{"num_attention_heads": 3, "head_dim": 128, "hidden_act": "swiglu", "norm_eps": 1e-06, "positions": "learned+rope", "attn_scale": 0.0884, "init_std_o": 0.0, "init_std_up": 0.0341, "optimizer": "adamw", "beta1": 0.9, "beta2": 0.95, "decay_fraction": 0.911, "batch_tokens": 65536, "train_tokens": 774400000}
MLP neurons of a small language model. Each row is named by its layer, matrix (gate and up: input weights; down: output weights) and neuron, and shows model dimensions 32-287. Each number is 500 + 25 x the weight over its row's rms, rounded and kept within 0 to 999. Numbers have three digits each. A neuron's up and down rows have the sign that makes its largest values positive.
Before each neuron's rows, "fires after" lists the tokens most often just before its 100 highest values on Wikipedia text that the model never trained on; "fires before" lists the tokens most often just after its 100 highest values on Wikipedia text that the model never trained on.

fires after: "\n"
fires before: "===", "==", "|", "="
L6.gate609:439563501497513481502521518480479523497504512476516453520478501499515493523458474543476504532556491505451476563481481531505523491466496489483508525501504532481522531479449457493494527503511505480549500502531506507472513500520526490543514541505479478510510502519511527520527546499474496500482461515501486544527472502539489488502512517503476495525501498458516533541504454502519474518510510549471494458478473461510478454475506508479489519516511505507486493516541493545511502474520513505510491497496510494523488538494494511561463466515522494525478443475533522481488485494494530521513491540504503534472527484494498500507495490509465488495519491536521498475546502439439498496516485554469548500507504499523470482490477494496500498526507520480469470492548482522488493551554469
L6.up609:473537483503492507521488498494509491499537525481484528515513549527509483500522490482513544488503527525466505571525506489533458484504470488501521502488523489479484558467512517456485545500482488517511463539513487470492504477480476520514493511489463498500490505528519492500481480472441498524440529484501479511545468529483479521500519464516495494511473502494514535482468535536513533527494492504496475446475446503497488457491520491503524497509482530512463519516514465510486506486517554509468472514502487503557475488536499517526512481551480474515499490511500529516487480505464453491495504527475551502473462460435498483506464522498477498500516529526506536500534530507456505480484485536523514504453511514496451516466474518497498446510481535509467479505519484536508518510509520
L6.down609:489523509498477524477514508484488525461495500499521510506505496465544499520489461542539518491518490499476488550484484547532499517486506525488505495505471499476490550528528524523506524537522509479486532485545538506481495522469529497523519532530524490462475475493483499479482518454477525526512540516518491531508510486541509466536493507487534469510491502513527526563539470515542519536488472504464477486506491476483475482489492521487523554513491502560474502492541494493506462461508509477517566485485447525521499508476511521484527539496529462528529516495598519521511520502508504455487515540467515498510531502490494505483497491483471486494502532516513523507524504456503507540512472480487547461480496477434499497483535536524506461488504510519490492528510455491493507541511438

fires after: "0", "9", "2", "1"
fires before: "1", "2", "0", "3", "5"
L15.gate809:499518519459512530531542485539507496503466473486492492545472490543523485470526509527500517514547517487513486530529500525518566508526542511524526481454494513477492508482467480485481526511515512474461526486536499526481534513479515498526516475512466508501512434511519458509473540497479512482497536471482450513512529512533502523490521516464531504481473461517516440514516491500492496538480488482510484483468551497493540490498498475552521537503468583463531501463502514548495501480486529535547488525481474494476508490525483455479475493471503499484520498492513476476502496494518492516515497516456501490515516467482469487487523523457493494518543504486493486454524476489415488469466485452557459512516452482480502534530501469522502510460487448502546470526487479513476458474472506
L15.up809:516522512478518518496499538494528520515480462511469503488482469528477485448468523501534498496512499424457492531481524532488505559497450483513559461505543514555466499517475476521471536498529507478490517492509503500452469501517477513511508474482465520530502457474469474512527536482449509488483505433487493508471498540501520503510510504472557495478500493512503449480505516537439479498508494506497488530485501525514513458534488439505562494456496539471518499462501531536477476467505482535525479523509466496490506497463527487507493513476511529469502528514464505459486516500526512508498538469481479486462495489476514514473547498492478493534505487501510469495546481443487471550519493477555465489504496487479526506508503507519515517524496480515544510501488496516531522531498507
L15.down809:494543483486460460507521508465510466554479472516450529512476510533502476492507481513459542512479505474478497456461542533500506510567484499505536510473563484478461469508492505561510501462482515483460474530494486507497441485472507454542517460466469498476481501472508483524498491496487512455513514503459499472488504532487522519495534509530487522518452485487526476484447491527461476505468472496522513548460465518532516504505465471459517490450431486493481511499506515539488498493539488495471510467512510472522499468522555532513517525532584489524519522555498491576475534474486490540508500526493495468480527490471543499498517509525490537519564526491497490510518495478485499557508518532508507499537490507484492529476541504482529498496484508479510481495503517478521534484485490

fires after: "0", "9", "2", "1"
fires before: "6", "2", "8", "7", "5", "4"
L6.gate987:473491505453523499487478516510496490509448504494489479512498519484513541487532526489533529549478526507532492486482563497512516461500502457553499480515506497539512524485518491473501495485533488491503515487537504509534504500509526512469557467514447457538527518485515467474526478502457504502471470513468481482470469475514485485483459509472535507496518490489503484507497470477526494466483494471519515483534521473491497488489513516524458509534509503485507532536477505547480550557479486505507503496460493524533448486535494490471542518473481463522484513519518521470538528523516473493480492471489485526531521436505482488516548511483501492524566492506497421482516490447456499475464443482481469557536476488475475530527496495461497515475512498481493525468537468509485513516505516
L6.up987:503491507488502528481469519507486501504500542461496524496530479525505501527477503552460480513513479508456488493502490478489501478490513479474495489505523506516483537490470517479526507523483486492504526497510504498505505486519491499470467516546508541506514517493481513493524519458459510505538518516492499536507496512494487508543492499503518463500477497496512519486496552522497514503500530467454495424474501521499521528510535496461463493496454491542496488511511550519502471541512456531528459533506462511507516470485429495517502501469499453491503479512495520499471505511495461500483473523509505527534458471530493530501509471475510542511507464485522506433531471484477527470509537489513538439479513501504516499514493455521543535533528499510485477488451527491499514493470528
L6.down987:484498485496487528522514513441490490504528512469506503472519490502493507559463554501451505504488505542422495470501484470546509495541508513521481466471534517510531516470531548481488508502481497486488488519520502477511502529536470492470478514529496539500497498501473489508488494479470490524508537492526537496524511513482501495510527484502502485505506458496538549444501492517491493524504495466446487445476487525533483532529506477499482476473433476520507562500526522506497455495521502526496496517492485519480519504532480502545534474462527485507520494509514496496501514525523460497526493532507550466490464514530502509490531477489517511537479526492518492510531488514487514477509532466494536463505519492551525489489465491486526502543491465474476475493462510512481502503506528

fires after: " (", " ", "1"
fires before: "4", "6", "3", "5", "7", "2"
L18.gate755:479502491499518504524449481517512514481511511494483483529478468481523554470520517541507535476513521509502506485485495538526525478558515518549454498516477499516513510505479504534526500503496503527527481481521487505518556481488528475496508489522463472517516494502506517492506486510532494497489493498502438485474479503550476489484474475485518554545503520486468455557521479524501525462514493511512491482464515493556465498512504493505492483481552518456527477512480454489474538527508520522503523517445528500514480454534487474433532513483518508516507502500486560504484507514508500512516495488471519534538523478499469497465486494487510500462520526505456450448507542517520497472520476483517492517547462495497500506545489527518545520472481455477487530532514526493560502532489470
L18.up755:510489507502489499549486503459560517501472519435503478495488521438497474497475448486509489497518542493524492496495502479511465491485515507507488521517499552468516512506483490486505558496539512499503547494541496513511463553511482545553502514462485488465537508498493516462517494485541536498515489511522515522536521488511517491490529473450468502472515449475487495522481486525471464493514533520520473456533531484493523519524537536520519549449502538494519522529491500514514463504492526467475533536496443470547524516501520538482477514493503471485480468531456522526519535472494563456480514525489518461471502543485442517494521539447496459499512484502503491531550530497475528500529446474511490506517525511519521486522501507483485482500504515492514475515491474510526504510514500
L18.down755:510486457458489491530529483486515511469455487493555522484462460494482481487544542563471535475521484501451518523491514536493508529488485535518480512480498530467515511501496486474527509516511515501478485514494544539517547469525491479466511488481478501492547484498467503475522486530467480516481516530492503512477524458522503479488454499503525508463517581501500472523500478501476499465528481487482490486510472507512455499472533501487498526540482547466499518521493484558485490469425553449505500518529518503485506489505520503464484435482541527509508482519476511525526496536477534503494553517474467519520505541498490510482524483458523473487519509511489453538512483494504467470464469503521535479482522506518512493482523496507504527510517479519479551505472485498518513488478498

fires after: "1", "2", "\n", " \""
fires before: "8", "7", "9", "6", "1", "5"
L6.gate11:444512424556500505543512516537508534471503490420528528516508510495475499542523539547502498514513551484511449530487531486503576498557508517469532507505516473455491519495510484522537482518538497527522490474497511529496501504475521475524517503482476517476494490492503479490495516519540542538519469509523465502480446475509519522475482488478497537509540489482515491539517494507506520526509509474482469486513511507504504479496512504504496517515504510468558454537470513525510503494481506522525501500499528554525505517519496481473512514501503481494511489464533555514524495485498527487502475481491516503488503484522500500465515483518511533515505497471508493486536556565475518477526498503471541544466510524470474509487499507449532500514472517492510522510504493496488495488460494
L6.up11:533468498452508532536527520507460526511506510528494514489504499523521480444507513444473511521503478503508486530523516455464515513504507543508489469492509474507505547506526475469524538491486464496503511530476556484507505521509492479469564482547505495456542493477460500506519510459504492497505528514481471550458475496482537513526526493515522528515486498523493448502464512465484478495514473461506507496480497527488492501530526528493499474508486486482459509511487551509493547541546543507476474456503436480499458490520472486518506477517481511491510525493474478492509511540463489531446479481479517505498526502553456503514527551494497528509521515491508487477522503483506521558433468431512494477465487514510506485512494455522505561515477510482525513502532496503516494501508490
L6.down11:516510452508486538516508493506445538551505502494533514470525498512482473489502516489450517551526462537518487515507538456510527486515512555510488456485491512495493503505502447453527497507471471488538500500468551533474495520484494492463550468489498460483485506506440490527499518460508493514493503492524492502492493479494531492502501478491519538528507462542514472518503509484471477518512585477486482483459496503482497495508506451488479482477472483450468513556488512488517506503551517522489463482505480524536461484491486460499505483524501484502488528480496493476523539542506488489431498514502489479501507504536494548483539499505500548508375520456488495503542509512479541554469512483484527455495453496476475474513492494496544546531508517473496530540527484503507506504525502

fires after: "\n"
fires before: "==", "===", "=", "-"
L8.gate853:481503503516494520474507543507496501495517528514526507500479537520538499501502468497520497528501476527477507576511495525500509454483483508547513553472495512475521498502427490519489561463508521487508494528499518517515505520474500492524527530489516509494479499514510482509527462469425495532480545502556485501482483495509483513512506483520497494514486504476496567508493526510535468549510491494474497478521467521481488477521503488453509490479524518551523484530507522538509476456499524501486549526492528509543499540460493530520509510496510448470489486504544531527498466486476421428547509521519477493495472524498507496498484498486504487512500515490487528555483508489476454461519519514473503522491513480569477534467464519516520480485479540506431481532495531471508483487505463
L8.up853:444535460528531467483506519508479518481468511469500494483466528487490539522487509532470512492529504452518482541503497526486509483483568520484491541451520498559523534471447483494548478475527500512507492528523536492496511525512488492535557467561460508515496545518493511513524471536495541527472487499494486513450508471477484509500525448532472531490459511490509543478501500450469509538487503493536486484501498494467516469507513514498531503536521483470516484504504528552522528504503558481464536512468509497552479483501487517498524521495469490536500465518500505489469472482540503467505544481474538542524501475481492456450519504519539500491505479555526515512485520521485507497479506517513530502514503484514497543489499487512509531532511505515459476513546504507496499534524516
L8.down853:511468530508456523487515497505483527514532490498517495488513475507495503503493456534484532505466502519468521529470474502504485484450448479544495493482468511460485476508494524525488556482498537487506557475525494492520515511438520502465516491478511515487430473472489502505484516489433513512485551536534498504512521495536514506521503544497535482523513562495503503534541492513542526540474537471468496496524519497514472478532507491465518540493475507518495483496492488520490469467500487512517541477497495498488521498480494544480461514500497493506574545512533529545506494519452458488541493527494476445511456498541522514493491494476510512525510526485508517544508509513492454453499480532456473506504531506532485490468503522493506437520489527543458462478452513469505492498513484

fires after: " ", "–"
fires before: "0"
L18.gate442:509459496430488547521503488479482506533487498525449555492489509504511510494551512501540521490519522496521509516497483484486469492511545516495504510510461518478496503520499502455539515518517513537480500490514487534472514454516506499501573491491458539487524516492510537504470468477513554453468510537460479510509524518529484535486508537528535469495492492546503485529548475517519496567525471478529521512491473487524464466521489512531505526481463503478501513499480491489497480498514492473505514516481489526482482521519500469499483490474526508498541496495509488526501507502486505505509529535503469538561524510449533510483490493498490491513553522471503467531482483479511521512507512489521513478490471466477488482524539488520509506495505522517514487504499507508490509473496507
L18.up442:479530498500447502499498524511543482520485511494488481487497498520521498536502482509504488470541507492504495509519508538516494514495521520516474491517498516487498549483476454565494493498487481444467525533525432472450477492492459512484449463502504513498467483477501501526528506509490524513495524464512517481496497541508506470489467481527506477494487466489514502520546488514499475462509532490518511497493525490517521551514500528512505522494440477549526523460467510517548476503483529472503474483563469490487527517469513481549485479531482494476474483557500469537533505499487501510510501472550531505470511498508516454475483490493495497522433513497525504461547542465476479486494496501482495531506509470560511509548475538481491491531493520485518463481497541506499492465506541
L18.down442:522465467516536503464539510503484522467507466502519524508528469527477501488503476531518548493531494495496526507484460531485464533494486515486541468500482481488453524460474533489532529497520481472488505513489537502508496492526463500484489462481455510522590511495505541448505526501473474516485507510509502511503500473500493545477481523522492465467526439526505448491460466488470498528495471466468530528535532545497520441483528535448503514479496495452436550474458511499472457519492509475444560537480473503462506514534532477503495487494523512504539572506477486517512470501515528523528525520492520499498489505476530482523528508462492489495600485479537431501506475462512501527521480483524510491510484485513504488479485478539534515464508482487496497477489479510527486505511500

fires after: "0", " U", "9", "U", "1", "8"
fires before: "0", "S", "9", "1", "5", "7"
L18.gate819:483488520473509548518510537513500537513455460470497521505454502506527551517535526510511536515518509498534484518506495543466460508509481510529547466496493479487517532513550523485460533501547521498557554476543504546449491508519470525499539492530469512507470573501488522508529538513469474503511520532511457474473454517540490483514499536493452481508546485494532489519520498530499507507482532516504542536472503476481443496494494513525490479526530498466481516483511464440526515530495488529506539496514465508511510469522509489505493494455477525560481537503502503520471502530458463472524526528511506530491508473514462499472521531487507527475528510518545517504493512484470494472505506514527484502500486485502540550526493494502483453529532534467519521515502517506486491476458484
L18.up819:505500492477535510544500538511531430515473514500511472509526521508492496518489481488500478506470498487491521489468511513478480550506489471494497504510463484516499491498470460480479527474476477511486522520493452504447517473482502492529509535523504491464470531474479503503489488524476500498505498497478510502491435512509487530473505496496554466523550526459536503498495464496483475465519508507542554475485529516481454516541502489557481502524470516509501518483521497498523522495472458467504497496544512501537512492506494491486486551515532533462460554492546499469437490502538518496523508498518476528495503546458523492516508473490478523448488504490493487513526522529466491495491515544472477505510461536503495515496472497523498507487466484484459498498460515515452500472457504
L18.down819:486508516531517480516527456521514501504497505536518517488496463473521518486565484507513497457464505539518474505513456472505491508463467532522531502470493527484508487487508462497496469483539512498497482494510486488509511461524506521470464507517437555517504529491471576508515490478526444489515515518485479471471561486521494487518480565498520525496495393483483483501504522486493522458496556466493496493451506454480497502509519522492527492465482539478431527436519477503510478480507536463511517543523503478469510516470504533492503490493440488515516471506493503512528472500538489528483531551468488515477518493510506471470506524548507473517496516501513484489500481496505488507465472504524534488499482489528509565499540512516476482497475487534508488494545471469475509484527443

fires after: "\n"
fires before: "=", "-", "==", "Population", "==="
L8.gate257:469503508495516489528503520497483507517534519502479519458524557529513512545512481466507558506494486519506515562506523502518478490518489486522495551494511465484470506463495505481482511513525452493513505516459500508507500514480519479519480564494495502471507485489484497497503518523443518485464513519523489478520531502505470528478490502510482508461437521491456564509513502482497535506497472495509493502443491520498499528508490506470522498551476484493533481516486510496498475450516573474533516457495495522566449512498509504517444488517503465508494494449517491500494451509535523502507497504528530490520501484468483545461465519481480492501494534496508505488516541516507504509482516495492515487482503551544493489503501498515552513474498519478490478509509465467491475474458476
L8.up257:469532476486537485482490529509521525406498482480527509532495509504458526524463509501535516510543502535520507495489531525553504501514471515486505545475530525501513527478487497491528512491540539491516482527497480487515519518508492495516535471493512469488492503517505475497473523446500523519489450520502471492488475519506483485475505485519500492550512504503516511513489474495493457527508495510467514509523480497475475485510479500531520510548524560516512498497525464567476516493505523516444470522526534496512487507494507521517533489542511436578501445565528517468493518478467521507518507496488476560530534468472511479558468547493488496482533520531512495475505512510513527494493487536469511506480496505541502479500504506478476557502496532465496501541544469494473506522507524
L8.down257:501480513534500488499521506486484495481510503482476531493542487535520469524519458503502500514494535508466481508490515499501495487488492502526470511455451505491497507501523545538457522482491472514497536482504520525517518522452501482496460538517504513480499477473446472501537509498425540493475527514502505489489510475539478477506481494520516513509447517497501533515511476520545526502492488485492476517474494496498476482491526492461509505522469498553493522533505510486490473461474538442510527476478443484536447495473543539492493519467490479486533497466513515504499518502542481497526484519468528420526486485476523513445440493455465510504560507520503530472483535502529507527491495492483515481457487507490521475488548519511523498509532514530506500524523475496501482469502515

fires after: "\n"
fires before: "==", "===", " No", "-"
L6.gate48:530511507523516494456528495496493490471506513504502456502509499512407465537499494512455516498503474471476511541517517453514481496457458513498484556500558521483493520514471501469501509463492498551504537525481492488491468526538503497510487464465536490494485530535492548496497522499457535500487469471474536509502518507485517497487452474518496478476473484517476520480550476441503491507487512494508518510504441525484515491474497483489552473501502486511472493507477510524483514463495460475519512473445526495529492541487495508534445512477479499545534456493507534497526474496524500511474531525517494502498540481486537491504467465519504523520532485502519500457531510510486509502539532560511511509485529483518527481474495514466560475520491497489469511465499518550474541514514477
L6.up48:513537461494543497481486467491471494505493534477487524479482540534510487497491524494504518510532495478494474515538520505468511484515491491469496483498503454466483511482488523563471532484526507502519487503530491460537502517543514530493497514491484468489481498556522498515496485506476535511517478528458483532464497522461500542487493441485484493471445498480500550470440510480450493522502492481479483469464472480513504462536521496508506504525512539516505495464499492544485517516513488491470502499477524488525462502507538489500474494507472498520492499517490490517502473480484506525511496510478530504499530469488468482531477501540477483495520495480532494465523507467493465466523488502511493538509502499560517507514470473480499539496504487476494500532522509519492488505534530
L6.down48:496468529500453501512535505506506505499477486488487499496504459465506525481485470483516524475486529507492517496472470496511489506491497521500492510509466506511511488518523467472519480502492483493491506468487548555473494490461501480512487500537525509512480496455486511492506505473495493517471509485526495499474535470545487462537518512525531468520547541492528460550558480524557520494506496509503513496533540504473507492437495460516532521503484487535497482553519511485490509490484532533524500487518449505479519505463481539475525520491522487504518474509534506485520492524521513443500504518473490475501482529514531507450513493461505487498467529516462516532478524498488538569467482497456514469489494504469480498497546535525502462500497506530483480482505471497491500488481468

fires after: "0", "2"
fires before: "0", "2", "1", "3", "4", "5"
L8.gate244:467512505456492494481476457458448513509444504475449480499526464480536496501571534533522487540511517494515502498477466504502493476499514478488502484460456497511516525501487515477480521493496491478492508561516525518536499438506564521458541518510472506524515513490479497544492483525513484477502534523495489525488484507511537505500509464508481514485530516524486533516515478465526532502519477528492492521500524482487483479503484487567448517536470490464483513515480522484504508518492499487462512503496455496447474490501496483488541546441514482536474504481516486517510491499489520471502503480481516554516482483451490438498511541511577506551541511533501471490478512503502519509472499551512485510510489493462500546491496501491510498520507503464460475475532517574480488483513541
L8.up244:478493506458487498498506509504513469516511534532474487499506500497523507529513466497490540517513521539498506501499533516526483494504506475544494490496521497441511464472475453497456507520504525509482512481504508503460465473524513511502529514497486433460508497482507480511502526470473477520508502496435494480533522475522519480515509463481481503525528518499479469502515517522490417477445505488530497468503522477460464508501566471512494502513528527536506525460526512467515530496473481541494471489519546526504523516470523486511484483515497489496473499448525449468577489502512483491483458486509504492531514505512486538488496504523482517461475519518483482536495536478489490502503520487483481487545507475487484509502467507489521502493473491528555531514501482499489484464493465
L8.down244:466520504492459471518507487487521469524548506488449461497479502497522500510514485502460517522533532499498530507474499481501486486506520481547491511480498498445483478478451473519479529477520488439528517472532502485495457466508536515504545476513487490512449478510506474501473482498518502509496476541476469511534525477500469532534518472455465547511509537498501480546501522534482442482444537497528516468484500520446498491507542512523486495520488537515477509505544467533455519506510520541529483462497542515450555563524500509453506518482526530526529489433520440481542495506518506466508455511521488495516507480496485476458489490496484508527478524513489462561487467488474497483498521478501488497541522529502507525503499484471510495517520513515504498487457462534502517490523495

fires after: "2", "1"
fires before: "1", "8", "9", "2", "0"
L2.gate855:464524481449516526489474484494502516526481529479508493507478460542507512453491516499485511518467557481497497494482529466536484498540471520496511477498476497516511516459500445451487514476481490455493466490521500542464485469497489482503564504502511463508505433484518493496532453516528492544467472499481499492497508469492516461488494469479509521480536490465490437551514536471493529463505486483519482522480505469522498499493509454494506532510514513449493476508488519504490469534476517476515515477463531487536467480544486467549495491510534516505505499474515491476547528498478515505496520484476506555501517520467490490465530532540498471500512488487459496530549529500449513509501501479472478544500501495481484513523482527459542498522502548497501497501527454503483515524489520
L2.up855:497520479543513485491550496515445538525474495520508461492513526520503519494448481505498479508504495489456507478528492480425474472501490480455470505548486477510489495506493477517498502525406460477524491511465572521464492513474531520514505521535453528510525504490486500501511491523530513497511518502503502508490508490468530501452521491471513488492522515485497482477498534490467513485516469484489496504494492515524549503501504538490501503522489501479466482453497519491524487505518508492477473511505483502497508484465525509499486452493526501518493487522510495467466468491516527506479470515500508477441520521511551494458496493521525476487516442489461521473596550477434522532513550503493527499490594462483465461523500491498511510559504535510497528466512492531513512510511526
L2.down855:496517486576545502481513481516464537521483499498497494445499527496539540506459554547504500511482513492453492469522488455511442507572523499523482526486508505490527503488520519527486479490459494515496453503532503499483486475486496558500534501546480491514519460512469483526482550501544495485466521472503515469498501501548501481441517517478534486516524475478530487480486533502449511524537512466491489506490499480492486513555494475506487476498486513430505489481490487470511506487477539524512506466506502486458496483523505492537547458516492453503545498454499510488515475473484499474543475480476492477456518530517530509479499494537527509489427480486463513529546520528480535512468528529520528533506517450513484486519506489473527524503547496513507498494525523507500489494488534

fires after: "\n"
fires before: "==", "===", "|", "-"
L6.gate453:521519503519484531526500515499469490483513511501516472502521522502472465525481496487513539525530502514476525572529514501481508478462465521466527518476504524521511521490491468501537514487542524538559501553557497471492484477466486484575508478458507466490453520515476502485516492488451493529521490502511514487529425482519505484495500513485501501489507516435502565506464476515505527530489456514443462461446475470534474495542525482496536498504496521540477508503530466493539485507513529526486523460477515487522504507473528549513494481488497476498507477548505493551474496541505476478533505512484510477531494483457531482487479509506488512492486514458539489455542498487518500494527506542469533466472488506517527494443461544485525516501519495482483512500526529521481524505497433
L6.up453:499538474509507537486473481457473501491495477520479504514448511476492470525536526496514524527488490474477474505477534465495511454501490498509483550476507505544485521437471517524526521495518489499491511538525499518521488456510484464528498477488471482503515486500511499546479520511468509536480472512479474544501514477468464520503473477483470484439472487490467539521461527485425499481447513529482486474480486462477495459544512477533503496495531522499516480458477504523516530517465526439489508543477545507527476523487518505490449502435470520534536499527479520525525460514494524482505531516504540544506523461508503502503518511481509458495522515519529456496526517518479506448532491505536528536510510498542523515513500491488518506500500486480490484527496486531518514497542501
L6.down453:509467552520471506492524536505495499499505512510499468499544495500507532488451476501487525469515536484502523508476456509508495521428498531453495473535491482496509477526537502512490513487506508511526506471497514508485517520462496520530517511496525465470396499475463481487518497455461497484488504516527498484487471507536501478525526510511524464516529587493541502521531465511541518547499463503466503474521487508500489507467495450487544530510489484530475505548534492477493508467554517551523526468500451513492540519477484533479527530539542485472561479471550512501503542508518490471505498514496492440503489526495522507509488481494498513489524527529471538519473496459500515582494507494484479480519505479469506471480515552496514489507499523539474480508474503503471533512459459

fires after: "0", "s", ",", "9"
fires before: "0", " as", "2", "8", "5", "1"
L6.gate38:460511479494514513507493521485488492508536513491526514477479502515519488526552465547481549495507492501472478513507517499520499492525527484462534459480473485537535558509508524490541537506510492492480474514484505511525483492514469573517497524503498506479510521470492517506472497493484499494519519520527507523518479484572507513499502487492456536511495495528495511520459454538496450508511466517505493511509534431535458480453528498559518501529487501512555497539524468472494535507489503518515551503484508478489447500503501508486497471496565482527487492531488518510501497515539445516487511517486489498527493477505470501500532464480472493480528501486508454497498488483515510470495534509505581501554492515512494506498479445508510481505470493508476500485462511492446501463508455
L6.up38:494520519505532537482526478467522505525521472510471491525495524498487468521448498514480504467511475529506493485481533503511516515497493541531492521496490508505508445495488466515470525516537562486500514490544476493450494455505486504509505459481501481502485467529471470563497516478475483516495508510505519530434483477499473503510487432470482468519492489503527499502481497484471507499508537511484510509447458502467462535497497489443522521496479478531526506496465518477511455526501551484527501493515482509518516495522508482489519517486531502468485487562485489516507485507527476497519450505519531543513471499473507476504473465486487463505509463492497492540517532477481535471491529538483511476512537537473514499509523469495504480542493473496483483458546548477518461507509503
L6.down38:479511511464530504527521481507502519486497464533481444555503524461528512518479527431504561480509501500499504479514539500501499501465469532510472501495486490450481504486525457521536507491515520486516489494528474516480489479498485493493488490516503473488518453509517477512448518503498495467483525518519522507432498449525507523524489445495534452512491545472518467535501487487451497507546486509457514517452513519483499513504518511508483519488468490511537501475447521503503472499487504497500483464520514506535522470513507491504510526458534480478563480538512485507534498520496482488480488480493533549515512503484503492488456440469504506521573481511485480495497508469477522518480535538506516486465549546491484497503523458479527514500471464477466443465536546501510527510484477

fires after: "1"
fires before: "9", "7", "5", "8", "2"
L2.gate636:444521477469501523514504468494496522529465484468514502468459502550480521470496542466504510511456566468515469535476543451505497504524494520479473495498473488503483521499511463508480500482533489465503461480507498489484496490502528482499525504519518462490530464505517509484509503521530507511470500518481478488489496459494499447515529502478497508497467504484519471544502480495533518495500507481513517508498492510509481501536473520542506537546489491454480495541487496478481538502444532524553527512429537533539487498532492512498531500529521483497490526452523482473546504467476523501515495432478501538511511482479506495513504571541506513478556549460460525492515515515486473528507490455463480553516481529500470523510483516491502474488510541491483511490520479444473490504466493
L2.up636:499463477504522511500508502525457526487502510516507582515497501502492493504494461507481468506514500490484447523532500495456487507470544484434517490488506483524512507487528511499512464515452471485495486497506539533497507511505493479498505518530459537543523506504460489524482517471564485526508507536491505552529500437487502531484523479513497465493477483521459498533541492481453502512480497490523481518506471559502510441492523483502461518509484455495495485485456487503512528520479491498506472525513485514528518483518501532463472493502488523494506541481521537482492485460516495491484501506472493516523500460523542503437488539528483464520486470496522492471525477530487529532482533483488541498493540502528501465521532455488517507539525484511531532504501509489518526485473506
L2.down636:484475487550514526523528498530472508546465524503515530446527514519529500513509572539471472534506501522478464504500483440538478527524541485525470484480541458510543495490517533545519483518467469498518451507526482499510491485496499509511478513520501499513504480515430491530477561473532542483522507497494525526505481483541526515472512528510502458496502457512523504495495503507487499541528505447475472494480492514504487499502523452464502486524451496465506497446518494505509522481472485524495509473514485516488540487505533480535518470561519477504549522470493488493503494481517508470500510500463506513470497532521500548485520503539521534512396499463504508521515530545487546522483527479512522492495474484521505498517531473466505501498488488500522537522530519499535521495464476

fires after: "–", " ", "9", "0", "-", " ("
fires before: "0", "2", "3", "5"
L18.gate993:533538500496482523453524493502507547495490490483465503475497467484508486489532455518533481507479502457511490526533478531507457449517499448542532514485458508480515538488466508519488512516473516489529507524489486515536532452471520459479519500561490484480540502458434499497511496497500502467504455534496485554523481467534493525501443499536543554481483443516513526562502473475479494496495525516485535464478498504535474488537537520460476489478527505479485489492472557527500509525491486535526484520541489517535494484509491531530515509510525531511519505519489487509496456522521509537468506484477520531519513475482516534497527514517475500527533503514523487493512501548520453475491505458517509502465476475535478486541532524502480506510487506467448495524525492492491432477483485
L18.up993:478527452567493543502490547490519504469512498498494511509477502477483529516492545488547485474486492465521521505540503519528499502466536522494502499505472515508516520504486517469491512510496495472488508514493502481552492559515489520505442459500516478480474505486510532492572528522484529465500492464493474477526511459494510446452513453467534498475509479473476493524513454447519492519495481504532503482484534461516489498465480483497491506467479498518572502527490455494520472499468491482472483508471500504508507492517481506499484511498485506486515538490495500479530551542511553523470460503521533471426538521449527484518478494512507460493504541476531550528470522485522520516549516501532485519513479512475483520527487482508500469503481478483527459523483503493489535509460483
L18.down993:497461498465488527496494504459485528523465474514530520481498463558510478516506465527466485541474510477488494485442478500501506539467482504519507480472478505485530475502470526493534521481509500522525533448548527512476493480523527512520550518475490505507557513477520479530491459507481476491476526481521489499516513528489494541514488539505533506533497479525497478498496522505471522506511413498478534515502481471507506462514500539529488528486504474468472541485509471476534484507468482509497509494477482500472503506565484493498504442470492495519550533495471488490463544498495505511496526471467527544521523543483537528499515503528464507517588486486525488526496457471489496507457504460470490512508478518487514516503523500481490515523521473535458510501513479513474505523504523